Part of a small language model's weights.
Size: width 256, 8 heads of 32, MLP 1024 tanh GELU, 21.9M parameters.
Architecture: LayerNorm before each block, tied embeddings.
Training: 493M tokens, 7528 steps.
MLP neurons of a small language model. Each row is named by its layer, matrix (up: input weights) and neuron, and shows model dimensions 112-239. Each number is 500 + 50 x the weight over its row's rms, rounded and kept within 0 to 999. Numbers have three digits each.
After each neuron's rows, "fires on" lists the tokens most often at its 100 highest values on Wikipedia text that the model never trained on; "fires after" lists the tokens most often just before its 100 highest values on Wikipedia text that the model never trained on.

L15.up940:450565577480502508520486461514469545479473545468466450547459596462406519461564576519593523542576403546420532505459567481527518579418511595480438605498463462507476508526515575439436574485441544515571534441441475434456479518577538521506464483478437530470439504582530459555419456484471524559438517491489547405491510516400547515523565522535583452509458516496460560486545404522543481582495
fires on: " first", "th", " second", "ird", " 11th", " last"
fires after: " the", "Th", "The", " 30", " his"

L19.up759:536501507427534570442499432519452486518530482435499490484498479535547420481427498486549508458508493419578376484469512622541454451416450475604511530577505521579526502552456524475458443471494424567478491474529551475509461507513492546486470403569480489542599442478444593539568538501494477555531592638500414485477514485465563464403536524538582431467498558464485587447510428518451490583474
fires on: "\n", "  ", " 1", "-", " 0", " 2"
fires after: " |", "|"

L15.up60:435466644487507525436530463425486612479467525572454527465581417482387606443517570507533464499411441548454525482538549552503498499457504413469454550567478487492509452508642488451460501605484476676414502592525434416485497502580506512550572453451399467521480581443449492521511541515467485499461504579436506516423551524556543548455583551464581479473499502524634450556507410424506539470517
fires on: "N", "G", "S", " g", "2", "P"
fires after: " (", "-", ","

L12.up685:421435493514530513481543436465526460491530443502507497572498512506502472454503572515580482463486462490515492455372503482516504461475490583476513558580471484515499473513520554471485576534474415568578492534583437612577508508471473463503561549469448520475524561539500418418610543582542573442488594583489523440457558462514488526566449513519573446478458530493567502464390520510485365492349
fires on: " As", "Be", "As", " Tak", "All", "An"
fires after: "\n\n", ".", "\n", "-", "="

L15.up679:559478594490552481554522422600495434612506529418573468465528484481558525509518540538624387450468496613570544452541568529539421527538373453485422526549478510511521389479496548427468495496455598518539552453541476495513487476447573567538537491525395500491461397452458404493434478512522481473549447516426554482490421524523544472481526607393430533429513522517485471498530572435442499604474
fires on: " the", " other", " all"
fires after: " in", " on", " from", " under", " along"

L5.up878:501491451508630516537519558483550483599504509445493390474462494578555606511483505481531543400649527518443485521431564510549520556472470464504475532572481417527464459490486546551458483472467532412478574576554544476560453456465543556499513443534573576548463469467538522552436434480600527473492470533478487559553452510470435506492544618595397572465535540465525538547503490511474394596474
fires on: "issa", "iti", "ara", "ou", " Abu"
fires after: " Miss", " C", " Al", " Nic", " Q", " Tun"

L11.up341:496422451481485584507564407549521567450490559528538365597561494551405541529470464472524439531534468455456495447502444451438477505368518494462381488566495586621558460534510419478471462591518546441436500509513358520422486459502429461422500511538506633505548524458487449544468444483375501465535422498519500457464431593434490524500500587509490423471540530526414520489517452482536504559594
fires on: "\n\n", "\n", ","
fires after: " |", "=", "|", " =", ".", ")"

L19.up671:470404569513527510529582513578513575484443506512511568439483436479475573473550497504505554524458459478481570407509539531436518461432443496445590491521487497508524502523636498517453460542533529604463563573506518417523491502512573545479503447481590500517509452525469461532594541490487526505507560489566579519572439491505494484485533484452691530494446528516478492516563479426516444466496
fires on: "=", "  ", "\n", "\n\n"
fires after: "=", " |", " =", ",", "s"

L19.up288:515507518543435525493562501461338530441611442467540593510496516443516427522535542498454482512383554496491365483479457621526446512563450405495427543498395487499534557589468528435454519425451551516490492516519484451425455571625483535502518444526511436485489562457505542575487560442518529558538526546466526505475538500550514527404512536455522460598464631588439431471509523470537507479489
fires on: ")", " |", "4", "3", "5"
fires after: ".", ")", "2", "%", "9", " and"

L19.up550:505584553523597434570486516563487514524556529477510459451507386532586530486468598608589444399434540562431558448524529620521452512506433572581517583459463495521467559478516566468497466490440528623562453491491506517519459535505541482523490494523449554530505389511467568412480491528529531419442516538540464426557546542453533561528462509501419472462467523417547497442439479459502453580444
fires on: " the", " March", " May"
fires after: " on", "On", " On", " along"

L12.up707:500465507538467535507567592559479549538479571492453525409514434482537577444529482505464403527581448473453532482427554522473442448525548501504544506469523542560511543512558512539467486522493435649428508440495450453485448514453524422493409487523508496503474509486485467557477569432472540454528493537465492473456516475521506478458480535474552594491503497429481628526461454495474559605451
fires on: "=", " |", "|", " or", " what"
fires after: "=", "  ", " 1", " —", " |"

L19.up923:463532619507523510531549512568520549487482502466466506479528563488410558562508438504537516473497478584559430473447467463486559536467459575531450513549388527535449430559515526499442522520445522538561459549508482529614482502410547487551540432530580578528424585603516523414458465619522487395539466407626498491534477520513556463539463550490540433478517627432495438441416478511451407493418
fires on: "-", " |"
fires after: "-", " |", "–", "*"

L3.up237:436487561519436515465545500513433492507508502491421402407511514454493539486399573502551516525485493537411462513512484621465496470533498573481529514492505497516463493477503531540394516555475520452475484496512435457374406542545523491473508425530457540619496572487453549536508509542503423547559467446476475467572532536505548498438610552494469501404533574531508447488452474444399410512551
fires on: "-"
fires after: "-", "|"

L15.up871:457609513477472527436541450459498548520576571504470506523503443404492495460559476466476455513485514532486509464406527507482465556483588578476457492542481536555593479566540506486468569472427541542495474497451479414444502533518522467521584503494533504559490353450518438505484428478456504445552463398425527568590522553409538460508484483441541547469547534596480444578471534516453534571434
fires on: " public", " high", " low", " number", " highest"
fires after: " a", " the", ","

L15.up529:423445527583480525471524494526489445474439447399501469524499486558442483440505519566536423465433544515551559474448434472426598477521520520488512569427491540489465531395416555372544640490511543539540451430579517538442505540507363447422506419518498438495495510473358550470489630587475565528491558520557515446519585494491496569384597496472460499476537532424517541496508340559488454513523
fires on: "0", "ss", "4", "5", "2", "k"
fires after: ".", " gra", " bra"

L12.up715:512519652563454540654521522530485427535532477488463474511484563559485500482495509529602463585595564421484454486480561537426490466499436453495452555513435474500461507472636586466475566419428540580530483453485432563576477467549515433487453485517484550469504522494534566501524490522503517473522529482412529529423524479494530570519410534526491410516503568392427577450441520485521544511436
fires on: ".", "esh"
fires after: " 0", " 1", " 2", " Nad"

L11.up482:421500515469462611425555505533413455513546444459578480536510475482471491401491459525506481538433472471430441472411433460435433467562419482492561494505508567748473517525521545443500604482539575480510483401488523476398444501484481491465463456528472476516519491458438520516494538526431602481451574536556522542455551494463447542485529547559470478464550506502472435474505485496479568552427
fires on: "="
fires after: "\n\n", "=", " ="

L12.up606:422574537471534522517517507461477549523445483497550465471525415537593502416467620492521404520518535482426575480479392537491611503479520517503437512476446506542482470511562567517444524459489527641486560514487445475462510546503519493493520378480460547570490374578523442565566472537551474475585432495383598441567522545528525489480458546449431516490443535484495450584488468485476485612446
fires on: ".", ";", " |"
fires after: "S", " U", " W", " Apps", " D", " G"

L19.up39:442518604530501423493513525562480542550477485426500501429525559426484513479445494478485463470484476520452518460565455485508482488555451557513530552600532529510477491547614481500417498469522502587609443463513542484532526425464575436489459537448510546512429344477448654505544531519501524551367520544436497490576495531560474443528495498522562513417493546469513457554447452549493508512567
fires on: "-", "va", "ou", "edo"
fires after: " Al", " Cal", " al"

L2.up547:527495611486502490465587440553519536444485490508491503432524501512530495438448553558559459504472501615404530530496496587437496395577479525445464541467509567536463439528566471425382539577483501522452564507535360472456367518551537452532486456521427461481548571517512531479477551480423572499512474507498565466561485571534521492477527575513493552441472583522537349462493466453473464474482
fires on: "|", " six"
fires after: "-"

L12.up851:427587608421471556511553478495429481524538467469442442441471467495449525447571499476526559580517476463494423491388556482584464536427496478473533530495393484624439553505517510549501551518461492512463482519520418458434469457595519490481491535538634546535449383531439435508507563573491523580556526644461512524506592514534593483486568482446473509591471547504504493499510570487447543490512
fires on: "=", " have", " has", " Clade"
fires after: "\n\n", "=", "-"

L19.up451:493433451519450480532545532483564509560372484475496470544502541571517539537534512500526503445572443439490561513600615550547529485502418495455416482571412400437452431572575587454443496528518468550603445598576434504474505478480479534532512456510479543442471498545407535432495512506577503541451493482478421436455503540519475417516408506553528562440395568455574536531531483484532453496516
fires on: "-", "M", "P", "qu", "p", "sp"
fires after: "-", " (", " re"

L19.up45:479573528533510584440582471492510489511490442446455436425468525588400476519469477569493471507527441456369499402465521512503479499606402516486512494588493411514496515598585462517534471469467419533545498504443505562503493452445437452466393517534458623504527512546553378561480381551475487427545499420530570546477460554485435392504449524487510589518544524483461515514545514538461508536523
fires on: "–", ".", ";", " (", " |", "ti"
fires after: " 0", " 1", " m", " Vo", " BM"

L6.up541:487555498521521523474523523553458553528471535549572462448563390499587560489484516681536455540529491430510535453499563497567584315536485459616533483502472426521463521510581503517515511464517473537444451441522394475490437517525578424539485472506393413442518571492464491503520536476465557491495576524471511508484568583573497504475489542460488507446485578457469538508387433468473546477446
fires on: "=", " According"
fires after: "=", " =", "."